python train.py --intermediate_size=768 --rope_theta=10000.0 --attn_scale=0.125 --parallel_block=false --init="trunc" --init_std_qkv=0.0379 --init_std_o=0.0471 --init_std_up=0.0542 --weight_decay=0.0 --warmup_steps=200 --final_lr_fraction=0.0 --doc_mask=true --max_steps=3787
MLP neurons of a small language model. Each row is named by its layer, matrix (up: input weights; down: output weights) and neuron, and shows model dimensions 0-191. Each number is 128 + 24 x the weight over its row's rms, rounded and kept within 0 to 255. Numbers have three digits each.
After each neuron's rows, "fires after" lists the tokens most often just before its 100 highest values on Wikipedia text that the model never trained on; "fires before" lists the tokens most often just after its 100 highest values on Wikipedia text that the model never trained on.

L10.up81:094111176115121095087138079112138106127102123153134148125113103129105107119123122148121125124120107142154095125128160140097156087143153095104160090150136087124141155089146134091119135129166105135157139172124116088147123152173113142149102135145112128157177108140143138115170083109112125121151140133136141111139115115141131107170139099146120094110117128143134072175096117164076146131110151159187134121163168152126105120103133154122124054137144131149142096146110135100172104119103117117143116138161094100123141158142110102141142135126110126129160157132069123131149142095085148133
L10.down81:120111116127115162155089104121117141106153130137157102139157112084124094091176082163135084129126097127121096130155158097156153141125115115115111097120143108162113144150147106128136116094113150136176115150143102123162171103145128157110122139127161165137118126145084102122146114083093131123146115132121176138086130124099125118089098129133147127096146110125155094133125072150133160161140113132106048128092158127173141161128154123138138128113104146113082115183103170158114145135109107125167132139141143148150084103099154097128136125089174103141144136136124121116135128160112131143
fires after: " w", " t", "rit", " g", "r", " of"
fires before: "en", "ing", "es", "an"

L6.up109:116115137106094101134112123126080104096130156156114141144142143129141142137140124169135128136120128126128138126120151139165139107054174090127149127127134131096119121163154177144132110134117126132107151098142159134143129116138167106133159151088099094106136101143190134130146150150143093150096126136128087073139118167106115158148143128133133107157124153120113170115093112156126121065164129105135089126146120114140144100088112145106127113122117100174144097172123170127101093079082117132128154130128136102122173134117065130077155153116112122123124109116140112126135150108119177089
L6.down109:110082120144127104151132152139123092137206085154120136108119091135141138138134179148146198152136110159175176150129112128113135191161127080136133135106117118151151125101112128112086187082122118110111119124138116119127126137123115124120089106136102168159104127148135133171115142136142130078130111117120153125138103121142153111158161080174182143145098114098137119108141114124120130126111136133127146125138171133125122126137127136108128107107109114139116153095137140112160117108095117126068118164124087136154157123136101157099141087136154125086157129117123097142179100143151116135
fires after: " pro", " con", " p", " Pro", "ro", "us"
fires before: "ess", "ib", "ion", "ir"

L6.up268:160143129097111130121122138136084126184086111115111087163115084168144128158115126122150102164170137103106107115130155106126176147154128158102137159103158105113177095121151151138103135156182144088142105116080140164135121131102127135130131129117146080138121126129144139132108129120163120124140130122114174112098120136140158190152124100136127130120108135098133156134098116156116135147109133148092106117099127090084143135130170171134152122111091103064142066106147112119113159093104112102131141121159088094126132095105109137134107142127123108109145119136161169136102127090138146114
L6.down268:112108159104142106175138105166137109113105123123137145143125115076153141126123147111103114142144101109145101144114159132117123114121118068082147132141117142120092177129130168147161133140103115101145179121115153084162152123165133106091141150135138138116137166103123125180139154110141146107151121162084116145129147072117114091122117080119121138126131111170124133095123140155127162200121123071140148112095141129109110147136104091116159178120186145137111109139108071112163109109151172090126155111144137116123125102146169122108126139131119137123117138130130109110181118138124122134
fires after: " P", " p", " W", "iv", " R"
fires before: "ident", "i", "ley", "ric", "ro", "ter"

L7.up452:115184128136134183073079158171149164077118095110138107122116185128141088102119172126127132119154129106152109172142133095138147134118119119106119093128171114114135122150195145106125104112155128156158127127134113172093095131136109163141114167154131126133115157110086132165159148185129169151086119153132107137136122119175132106107108098115110131124136154138137115122121133113134084106125127113113129152136109108116142111141106069121122163140152133102120115152060151123113103081102118107119122130116139151124139124120156107102112138131141086152135148126153130166161107140117110114
L7.down452:156127096112154119166142149087110119121140105146095127094128112144122119166094103140125133120143139141101117154148091145141166150119142122135137092190162115113133096139141108109142113080126128119127131112110119080128120122136133129127175125087141127151094111117123128122097140135105169135111091147146141167114087112143145155088089101085165114090176080172151111170087136126146141103119155138105154121124060135126103114136124125147160121162116125111112124156163136077164142128081142108133082088170107135123138105126149145149140106112111122142136114165159135166110151132124084155
fires after: " C", " c", " R", "ing", "ess", " B"
fires before: "om", "ad", "le", "b", "ss"

L7.up719:121112115138133132140127118127151126087141104141122143133124138139159095083128123118106107151128091111141089136100154101117123131149099122190078137114104123115133126124118149147077094144108133116158169093103138125099128139140167179130140106132110103140131141146077172121138112088159141108160136091134123112131183136114131082114163147138141113150031134103122149098124159149106152135160133076084118150161103146179118133143108130133137140091109121115128106074142130101147153124086119106140131136179127126125106130141108104115129116093136110141151095125136159119186134138145117154
L7.down719:165107148132152107115126130100120114158127137133128083172118146107120126153120159135078176162117107114107151109128098130119121125140112121132163080089133123141120115125102131118150157147095180163082123123149121102112100080112181145120151118145100197117105100112097099150168144121104123059135182108138111107110132126145069136132136157118140125144118120138105117115143122162129126151130097166104084111145123126117150181137113137163171107092140124146143108130145114128149164151127142144119099118150092132109148119084133155164131138158130125075134117166102117133160170125129117130
fires after: " de", " sy", "y", "uc", "v"
fires before: "em", "op", "f", " of", "es", "p"

L7.up566:083114141121135092137160132139132162117132161150150137113108133119118104142155086152093114123135103139106112126147133099132132118124093124134128140187159093095132136152142133169105088132096183093129141195088148163121145129129147112112139104161108143098122126138129189167105116132130128095104136116144097141152106150112140128136125149138076142162116116114132133122165110133126093125141125110133152157082141108165105114078131167126134120095160112161128163106144090201114123146129129129146090140160103081166071098097122124134118109159161122139164138115119143157105097135128134113
L7.down566:158145098096045094125136129130143123161127159158151178143115119132131162114164154144166113153186135136167129102128061117114109125147109115120137146117101160155100119159170137106159161138122137121147171103120163093154132106138086131119131086134133138101093123090156119150121160117132080148134102149119136130111114137135158133110155141143144145132111120147076126123145105108155139117156125077132134131132140138109104132154105097117099141161140127153083103148105098140161078165118123099092119135147078130101119137077142148138151121098086151138159153130123140118125141107106120132
fires after: " m", "m", "b", "k", " M", "ur"
fires before: "el", "ern", "ul", "ass", "ain"

L6.up176:062141118136125142144098079138102109180161107169131127115187076131115148100072140114142123146117141134090144140063159152096138162150094153121141162116124131156127121105143132178120126118100134118124118100091111139128133121097128146105176170166118117081129160110111103114107101170179126142125154142125090111152162132083136128148128128130112104104106109113111142096144143138130131078145118130125169114143108125139108133145141145163122127124125130113125146130133168085095098115121124143134144091126160092072098136125148130137096134135125132146121176125158150150131129116117076118
L6.down176:138137115081148143079156133165157151088169155124106112133105142109134086116096109104123129141122149119120144122127154133135160154145164102123124113131133144099135152190175119140108073120135129130093140150154087130153109115163138110106156128173112111152165097141154093144162103154175156150110142123122135152194135122133107129121151144073126109121100121123126171118167116124128108125102144137126102093159128129122126095120148125103119166138134087121138160158091091122150141166125101109118129164113104072125139139122071114112116150156149138146128128107148149111142092105091132078
fires after: " G", "in", " g", "ir", "g", "u"
fires before: "ment", "r", "y", "ian", "ing", "t"

L2.up279:143159157144132103155114118109118118125111106129098175095144075151130141114129125178162116095103133080154153157161107120136121117108155122141149123121098114103097120122159169090101109111106082101105099160174098125131150175102157179121105115137101156152121145140107127156143144118129143115123154079139133114141135127130139134141071082113157109147137132132138093110147126127125133129125163136110132173129111156074148134089126111141120145139160116130125134115113137121097147136068106161157114099164151102103098146114096158167187138155091119157160078133140123135142134101127151119
L2.down279:104119125140083150120118110108123119128110131120133090150124165110073125130098164136111118122124101194125108147119090095097121122131104094116115107154118122110136158111169137134128135149155133144124112122081100115130125135130123118161128180159130121132086078124129097108119140118110108127104074078115130083113151134136123123098135140150136151152130119104138128173115153118139110153124073089147138091131153107123101144142099171111093163109113155071191113103132124189111138123156173104109115145113129145137085110080109120149144147140110128134140139161108139148136094181156146155
fires after: "it", " cont", "ol", " t", "t", "est"
fires before: "e", "ion", "ut", "k", "al"

L10.up349:115137111121124134115110148131132114150102161111193116110105151112126095127127130165100117153178146164136129158098092174119131137133150175146151116171148106199117106176161152130139137148091165120102142131109141143159154123162100108142125132123133126110133130137122133135152144139103145084121147109139056097097104168114087134103135093121127129109148138108145093146113139139115152114077122131148135108156124134127120138177149123172135152112156151178157121131108130118146114135095089145173109140138121160100097110134107143119127137123076128109173122110117123145170114179145125079
L10.down349:149167146121151115130123107109128109170092127108173165117129120121095122127079143092110107122157149165141160103139143119145125106114179167147095141179100144197142170084168165157100137131164108133142120137138106097090115096129111129143150097111118112096124169125111121193132117161105141142146111142143176109117139114146166115130103110127146125130132109152144076117122128106127117107147088103132098151114120149115167130172142131119131142136140103119133138089056135136143121125138148119122156130160101171131125157160112118149169135160097115144101133146154132110160137122166105106
fires after: " pro", "st", " f", " st", "f"
fires before: "ction", "ct", "ce"

L6.up702:136136130142177141134131157146168168128131105151131154148110112114111124103184158118124110137137128164110153129131090137140092154110103082142099124117092124157093088146125146095148125161141169107115105148132142095109110130109137128167127127144137107130148166130171132126070114111126115154123145133150082190099120115084130149102116118118149138120092136137104119143128114142095125106111114126129118114123106137105128118136124121162163051124112149086142135191129104117129125147120125117128116162125155153122077116101171111160104163097103154125143126147179072142095114113143187124
L6.down702:121170155092136142165127151103146140115197143084141141158143131145109135140154166100129114110178123100161130142104122084122137150134169123100131142157107156060164129119098112132161110111141161128126133115142148143142100112146130137121156102103098158162127129134135180157113118132089116141133137099132176145127095135115110120112123115114116145129156171118147147125091153131156155136130123122125108150120150165111159118145145119189160104118128099154081156049144113125153076079123114165095117104163135104145128139103113153120112142135120113137116114129145116117141110094069115121
fires after: " ch", " Ch", " he", " b"
fires before: "ren", "man", "f", "ist", "ters", "s"

L9.up167:114135175151118130120115107078125152096131170139102095154151087108113134106148089138120130105093128125146111122178151132141103092123164111143152090135114110137083150141157102124133136094130180161112130112121117149129161115151165136147128108035137148102158128162130108100148167188158125152125130122154186118116093137108132136169091083108164145129122129133134123162111165067138140125107106106107138133138139133127134110151140141132144155148150092132131152146121125085103115146107158125124125108148155137090119103099133117104110110113151155137159141068095121130127122099133132107
L9.down167:154138114120111174137119151179142131130172135113102122108121166118138160095133137098129152127136121126147095132118153154137174135131101129078085101119172126105157083107087096119112163152130120116129158103131171093143130149113154100117098155119115108148126152141114154181135121109130111141142122112146141138132139146132120121081097153129122094122087108131093137136157133193093151106155167155153147175155156173132174074119117123131159159118115173096109116093095114155104149112110175088137117103106143122114138136115114141182138111155102124135147144116110148151142116152148115130
fires after: " |", " ", " |\n"
fires before: "|", " |\n", "|---|---|---|---", " |", "|---|---", "|---"

L2.up259:095097124136123149139125145124124141108118091106132132164132130132124123147146098112136131125125144103156153159131129080077116138116112090080113088150095147085120113110185128165101140134106138101138106117093162117121133111165110123104092137111141155104082124154149153105096108146132120131118136108097167096126108160161132125130190114171105103175097109106126144146138135156093084109184138129128095081094104121135150086142139138146107140110138139148144114131143102114155176111147147104111108126139112137174176137146120109122131159133158136146174077166105139106139129161167116112
L2.down259:129158120134132080090093134102150084093115136127165161132143111101084108145116132112156084122128112116194119103079117144118109163165153144163126113110189106118154119166176126131121133119157080146098156131059126173164128104140160105131184107109142144092122101128146179102140153096124162128139115106110141134142155156140128119160133104129138136122146134135131129124177142128164137170135106150127117167108134116145130110144120140131151105146118149099145127136094126146150123157154140103163146087154128132153160149141097131119128102077117145114092148111135101141099115159136128133
fires after: " E", " D", " Con", "d", "E", " In"
fires before: "c", "on", "p", "in", "it", "pl"

L5.up665:122129144128139105116145145163119153165144125139098112070166143125084100116140139146120135145134122148130088170096151133136156148155098087107112176108119116162100123094140126134146162129121094153124125109107111106148154124167079163122137161112136115146131119113157126170109119164094109146101123100115148127159103152100185102128103146199132111133124160141111133110130129110149138148112135122094172108125121129112136183106103114147152121135081093109133102129155103101158136104097105117121138139137124148145082150120126109068113097104103158145132167132171119121126148093104069114
L5.down665:150112082151122100129188159114110133110141092140138137115133123142133109141125088176136133160131154102096132125112152132108191129150121161156080130135127119157107125148145130111116091094139174135091090111133150107191111104088093123138132134158079153114100085156108078133122139081148116140162128104161115139123121145092113142130132129088126120111099126170120144138152129174099143114117099127121159133139110149098137139111122147131126139110153146152163154141097114152123089148125128125150124160091145145140183101104135138168075079120128124137126140167127162105126092120105145095
fires after: " bu", "vel", "u", "re", "ra", " he"
fires before: "ing", "t", "ment", "er", " a", "st"

L2.up394:126105127152135147154122138118134132160148139128091125115109131133144143102163181113125120104117114124101123121111062122090095118142090147113148151133138124101093116127138152116161056136163153166122148139120127129102099137144107173153099155183134076095126130122118152157164127149148134116116105110134097135140145123137114083107091134101182148164115176147097113109157123170086091129115126134174149139125112155140122148118141133132107094129130154122166112127126134115137110105134091121122166120125107139087150094105104127117110148162141202139150139109147084142146166092100125162
L2.down394:147174093139116115139147116079123120117102134091107143137106117097123107093147123125102154096124133153132144111091121089130168138128130127120108076122175159131136155134129137095106132110121100153129121116129146109117107073140095141114169162145134151168077136126125124113134129107143172113090134115142148126127141127124160139151100157087118176129166146110140136117150107174108147113093152143126106169087116122156107139173127135136095135165151097109175100116092118142162158094151117147125112098138134077132097104178143098104129120102123144172160100114180102143127131182130152122
fires after: " s", " B", " b", " c", " S"
fires before: "ad", "b", "y", "e", "in", "ion"

L9.up404:111134093160154111130117159129116121143127128186136115127104133111149145119141136156126117168150158101108122140126136111110168118165130130124116123086100101147110116101147152138129137140143130157113170123075107174143094152146136166135123093126137106136119156106111067154104139109150185065109143110107166107134117198109076075115122097139118121152095148116159145116118109082166128150148131135107130112167120096142143167117104126114125139068149126132154114132104139131147105096154129116156163090145131113125144156160076118154117140110130158124141122151105104126161139126139109177
L9.down404:136123097112140148104126128134151091110119165154092087156153109139081155129121144118128173129159147136158168158165167105167101134120160141137121135125120122088094158114097138169151180082141145165155114130133096099118116117136142107140152161105122101144168097094145111132109114137146140143126120158125129108132125135102090143103126099117153168098130117069142110133118142111184095166077141104146127124148166128104145158092084112123124146110098147112162117145145108118145146124178102173138124100136090103127140098151138148109142125164122145151106137105138104099112172103128126169
fires after: ".", "O", "s", "ied", "ed", " off"
fires before: " ", " the", " January", " October", " July", " September"

L5.up392:158145107137099135122101095106131112168120163157148135126140132148092104108085105112085125118122147128167126149160086140083137118158117159109060123118154157140145133106119130138136110170163110112156132162132102133142137131199137096111096121133126121124091133147104094149088142145145101102143187146106127133144135149119142127115091080123133121162132153074111122164087103106149108133136136097147184142115150136072127129133144129111159119133120109109129134166104139179157123137164116105156115128100087172112122147122091126129116169105116145144146124121156099151163109136106127103
L5.down392:094120109139145144100108157149114088124117077137183107158134110123151135130109098108152147123147108146111120146126147117147162122122172088165152137105119145116078169160161146152131105118139162150160143120178132122132105119132091122134138149140144160074140135098128127125137125124126181125125098103135161159118096113128082152164090129078136107113095111155041126125133126110121096082101119139119151088122161155114121118131132129116119077076131104134122129121167100105133119152144150123171143104112151097134111152110166152161123126150117117129141132127129178144148149146109110167
fires after: " In", "st", "en", "ident", "c"
fires before: "ational", "or", "ction", "ct"

L2.up18:142132092113153128136172175139091157121111156132164131113122114172129152093103086074094104108168132132107134152094093153096106108131077126159122113136120119100126108124095107100100100145110151133148127164137126105091107103152147123154097098125108109164134163125102157112149162140090142120132129153139152131175143142115118171120157124118104135142149151114130156133151118162093111133136107133137127166142142142133165136084165101133123131193145092143131145161108139139113098110150178161155090143114138138116157134077108109143178122112129153128146104153092098105104133168144125142
L2.down18:160179096157126117117149105140101088135141099163109116136116143088111126137154143125116143165169140166106080102154147092145098143088148150135108124124179102137102157099129136073162094139109083117126146135106118124132118149147140136138121118165119121111133115069144095116121135115130133144105151115141156162098113130100105106111066117122161157090136121135125097084143138096134130149088069118116149123138154145147139126167099146140132136151097140135143143122104086073131131175152122129119116108118122112105117128107120168146190129084118080145157104152104154138140136130150143148
fires after: " c", " m", " C", " M", " s"
fires before: "el", "e", "ss", "ern", "w", "d"

L10.up158:103143127152150093109126114090120149152096155164123141125143093118134145120177138094092100100162139175099103092158127121137093088141151149148119133120111136113128127150118096122108117162135169127124169128121144135108168140086101152131130115171130157159199154148166172121163129154128117118142098088130129112092125145152108120135125129135181137135095098130120114127174103099133116111123146124123155112159151150101143116101167109137155083077127104144150120131104134175099150156115082127107134127129105115131121103103150142135126103163086098100132152158116166172103131130138123083
L10.down158:154142122119147112125139150133156107108113104153137127114134122153115123160124141116137113104184111112167101073135159126140168129110154141169157140137134152081130076148158119113119117133078126128112138169139116109129104080069063118097173126098138131129111167083112116065129113157114097111123164121129122150119098143136184134174151145140093176146148163116127142143124155123097152112086146148134126103134115132135127160126138066129134139118137137144125101146111116109103108129132173135130071146126110148121114107164121147104127129096122133124121122122138146152118109126064139171
fires after: " C", " P", " K", " A", " I"
fires before: "A", "C", "E", "V", "S", "P"

L7.up640:126100138100114122135102156151106141147109177162110140077142138162086113162091130138153126114149140145122106152120142136122111152150126124113104121120058110120133103138140124153148176153156134162073118098128153140126105120124094183149178157125101108122130113126114139109132112119110059142145104122127146140163161161136127118121138127141124146105086169184112088133120124099119094132111115143112165141109151114142123152135153155077116131201105103111128100119130149144130125092147127116099126102156104125137122138139150169139084097124099143133109135123132120097147161090082154173
L7.down640:109123143117117123156109170149115123143161124138117111108162133155101124167157141134151167165148115117123103113096136156120142133105101135120114098114129104104141208127116091124137125153112131178130118114158111161125216096129101100141127168133093164139132121091107118138153145124120125116126140111099137128120143118169111122169119133096155182153148123158144098123119135180121110175116157127161133115104159144135112143138152133137132130159125129092072118195155109135107120166102126124094099096129112133162117101125162130119165124121162119096123089097167149127168105120124150144
fires after: " M", "as", "k", "old", "re", " W"
fires before: "al", "et", "ic", "ball", "all", "ing"

L9.up722:142105131132137180128117139154105120103104099111123123109106135137111127113093111130158124161145124089124156155093131189146139121141115120151120107140097130124160153137152170072077079125110111134138120137100128128113112117117158186118183092151152112126140126166120115099194135114161098106112113148083143057121144120130122102135140123128166144132107142136152154134149124193118124160151141098113118151162159179142113120119128121146144151116128102136168122134098136100130107145110122121149127171134121163147147157133106118164161123099126103133146174157130149170179154127140119102
L9.down722:135124096167131197146149119136121133164166103160088121109140108161117121135136139121129121104100126159097123187142124087104112158118130132123120149134130148123162143138111116132142126120137143069114146117120063108109085121135110136115118139187102189124144116138111090144102152119109120135121135119115091161117148124164074151165121129121104125081169140148111136123096128101146156126128111160124150133187104112163128110130123133122140089098120157124151125143104147140098110141110127095122123148169107149138159102142158137139083094176148103113158149112140151076108102102141175130
fires after: " sy", " s", "y", " S", "s", "er"
fires before: "em", "f", "v", "id", "g"

L2.up138:138113128125096143118135162131131114118185102128124134133118107129164124166118098083129122129158149107124130155124098153134111117099134089124092138090114112149120148122129139156129112102154096134159145135151117138148163138100136131149131176114104113137075142127105103164135059120138135113099130113145092166158123086073165152100081125183127102114175108143172076110110137159118107109132129085101131123136145154111117110092147165136142085105134115137133103117097120141124121156092113139136140127141158141169156161081145119157103149074108150093112132134135116126154098098156152155
L2.down138:087169153115121113173126142131170136127127133105115134164111132119097137096119127148061178093135145116129113103121099173085157117106148144166117125120110151104109110134145131131159115123134161129148145151126113098121144083124113088122159089143119109124127070095125112136118144146112099138110082130134092152134203127097143097128156105098120134143126107099144141150143157097133111118139140083107106164129141184148142166103114086171092119115112141108111135128119156124119117108120194103147140115076152101132098130157116131129167144128154161156119098136140158139140135119120091146
fires after: " ch", " k", " b", "-", " Ch", " "
fires before: "ed", "man", "s", "ing", "al", "es"

L2.up440:102138142136068154152128130151145125168053110157142129101081083140133125138139157131117074085132143109152077153092115128119118132172117117155131097094152085141135166142096115120106102152124144153111123139148164120082128135132150127091133104099112158129143113157102150151154095123153086132124095142143131156136135156108119140117092158138133089156097166140130130171107107118131142137162114123117116133131150139122129131137163126123084096136139176119137166106111146120086141120158130114123171135148118142147150114172077117149161111164094118137131078128136156132145108117134100082
L2.down440:139123147113124095123141085123115089145151191129144110126119133106134146138128078140155124099095127143178119098149085133129102110109125135199102133120155094097110147146103122082160148152156157108134082166151146089124130130142140123120084097144164123090147135133139134156165148171120145109125165143163083118090121130108145198107134114161115124136135110092107097143140121133152136114118147123110142113166125102127103149158101099161112135103103143113140098111122077147091123123135124139122143138135088117142118113169145174179165145109160119170102132113120112126143119145130159118
fires after: " S", " the", "s", "S", " B", " T"
fires before: "ond", "re", "ame", "et", "a"

L10.up394:137094118139118087167106109107150153144091126158104134120104149102141137127123126111184125112138130092156109109132141116147118135161116150163129133167072109094112145155106121184173139158163140142130116146135194125116109147125145102111135112123130102115133143135160135103137136133082091086124143132143055121165124123120135121149102153094111159150104159092144056158133170132127135120134126118116087121172124146186116105130148093115106126123135117154123119136077150134122144124162165142116134100152131140099138084145133086133157083126142118152106128110083145147150125115146141153
L10.down394:171109181102140071128113180151126100108104140116112100152141145146132112165116139151151119107163137156124103128157116152136111146120130132162117093126146131102143117158097114079128123129135129097118117142114176104145143135127116160102126115114105155156180113078147151138155109126103139116157181119176128137130123131097142129107104114122077128159098103084180086133140107171104163203115124112087131136127145123144078138129159142137114107095124126089120111124094111151171172124133137114145164149132105108123111125099145104130127144139138132174080130087124132140108109118121142146
fires after: " S", " the", " s", " pre", " f"
fires before: "ond", "re", "ious", "iet", "ial", "t"

L7.up337:136142137164097125110141161113099146131119091126146112136154163142138114167155094134153152118142135089090146146161141131142115097132152093097118133096077162119140140139139166111105071128148147167103120121115100131137118101051126145110160137137129065086107164134133132150131146097117096133153108093130130102124150188105082105107145143091116162131134158124147145110123110144127113119174138144119112112088105156130148155148130165144106087120130102076095113092155146161134089100137114117114157147166135162143104105097142117136143096141101106121105162103119120128116134107100113126
L7.down337:127109117133145164136086095096141067121131147098129074119140120102113166114166106138158100100158127152117111109129136106141104135132148141175122156163137150155169154134126136105118129160079121154143146087125126138153174158131104161156145108148124156131140097176104126154121074121107134118103129112172114103126130134151132153137141087107110099114124122090133151141108173129092099083149121087105112146131108113116148144087111111201109091128145128165104121144110139126130139176132140100139125110109119128115155115142148125173114141167158173148147121167123110120133118179121108098
fires after: " the", " man", " was", "'s", " Ch", " his"
fires before: "f", "ath", "g", "vel", "er", "v"

L2.up649:129158118151147137157190121155124178127154095161115118139160129121085151118119090100107112101157105140163136128118126117121114141155114125109167117121135154163144141151105104125158146136136140127131103149134165150143203086104122129117120109143148100082150128142128098110107130126068068134116124124159140111167139120064116103155100165137107128160137161123137147119118112141087151147127127095154137122145106142105176120131105134125122102147126060131126123090142122124179126129098087126123102149159119153128097147155129122073157140137105095118164164141119160090123157137114131136
L2.down649:086173150143097120109161148132072147114108124170128126113122091139131145152159145122122142089123094098111121132095122112086191159142144117121154149114151130123153156138145151113141118113153134125129112148158109112099157144112125147131123140130102134099133088108100120131112190066096165135194130073116123104129166149114146132145112136110133130142117137125154142113105100150189107123184113121184134146167143110154171102121125096139155077163142108101120130128116133148135153148127094119116126142095121098139115132151140106132149114094084128147116156141084138141133130126144136175
fires after: " S", " s", "el", "er", " L", " en"
fires before: "v", "g", "ver", "f", "ie", " C"

L9.up563:126135141112089123108092179158106096158127121107119151137170159090095152111135129102091116104153123169096098088088087192155112106136125129143104114109101146164113150146129162076130172148099129142090100109153162123123116118133084114145125196160111093160101132125116137127134159133119116122121122139120127110138152150139083148121121118110145115169138098143133068109106105090148120123105138146121169143122124153094132138114126117104090135139135106119152142110116176155124096103143149114072122117153138091163118161119107128122145109147109180127129144096125137082137141123135143130
L9.down563:126155119126127109178112133149145139150113131143129114115111129123133104118086158128132127106146167150147142097089118102112133111073161193123103122118116166161102144120141138093110161154072107118136110085147119178109129103140106110101121108120142139093149124105126120185067109099125161131114142096129134132159140124136103137148150126120143136150098164172134146118160138129173128134131097088159117158143138113181111126157119133089109170122150159111105118157093109143166107114135159094136148134159093165151139117103146113140132088146099106082116151133140095073136159115107126114
fires after: " M", " m", "old", " A", "M"
fires before: "al", "ic", "ia", "ical", "it"

L9.up231:170145057160140076134141110120133081161146113140094125118125115117121137100123151123134141169146138103122174081167163160156111155138106115143112149082142119144106115116100110175110199159114135126092095117082104131151099130142151149164085142115133101083114156135145147129121168142123152085126130099151116137168108163128117112096141114143147093139187111117110141105120098085153158142179172154115144128125145188144140108107136165140122132120130144119139144144122090131154116111131153144112106121130108112130112115152119129134095132134126113132125155122133115143101161095131135093
L9.down231:087124112102168151159144103123108149118152109176118165141091101146133116100137084168107168110149156095134115093115083130121120140136171119096127129156136143124105149126152086125147152132101117159125105155131183135098162116067140103146161121146133078107176118131156155136127139096177147150096129139090142115101156088126098106101099095141115122125140148125119088160128161158126135145109109119103123150142151100157135114129166122132141129189151163135115096128123142120108123141094105119075107123160127138144142162114088162133131124133093149109128115121140129151101173130129164104
fires after: ".", ".\n\n", "\n\n", "orn"
fires before: " ", " the", "fter", "s"

L7.up668:141111140130146142127124118084130126141122134182148159109114115157129112153145105157145141146158144096135139137129135163150111139130128091139118153132138139097147147097164166138108166126107166107128078137112106088111151138140160098159098141116119127132127105143168118112151134105141138130079121130098147073116145128149133152076150135132122089167121112169166107165136103110127078082153142132119126094135135152105129089152154131185125149158130114071135169128151138118100126115158082119079074082113105123103107150089086117135148123135126140131154100105148118119171135129173140112
L7.down668:114104116100158115081130149148135158144161109160165079101103110146159123130094138100142144139116096130148110104136104163116111098103115111116143124109148111138096161091095129098116163144129100111122129133147150105159132173086113104118100118103107157107155141111080101138103101087134165086109120125082119122116117113147115067166169133135136093146107160122143137135108117129182117178135119157105156114072112070105125138144164159124112178098138131134166134121095110122126124139137143130172084154107140137133115116144157131132140114150136160095152079119127125125095136105130129149
fires after: " pro", " Pro", " per", " pr", "ro", "is"
fires before: "ess", "or", "t", "act", "le", "es"

L10.up661:160108126152166134154124105085137137088137122142113148124130136124088116129134161152141147128106162118145082124138117132141152136153097146114145107161130136117117155141126099135114108143130113131146110154115103139129118131078141094123129136122096158134092118163163117119149176151145155103116122081134147135093138111121089116091111124128117122130148095136124120144109072125113132155171161087078159073135154122131108138124143100159125154178149172151149104116096168106109113164139096079068116069155131156124094170151101159143113094134133111176164109146146111115110108114097108124
L10.down661:144111122134123123151110135147106164159165122126173120124149124095140111100133123140102122090138157135125200150119187143117103088125116108158154143136115106134115141121088154083129166103150082143158088160137141150153113120115079117160162116125136135149144138086128131130168090162105136073093166098139130118159118142135105103160097151148118098088125156162144192145127141124149144137145130147169122126142118130088125110093120122124114164080109136120132118131115122137120143150124170133077158113150136135131159117111135150132128117103131088096144094119100141081150110125169138093
fires after: "20", "19", "9", "4", "8", "."
fires before: "–", ")", ").", "-", " –"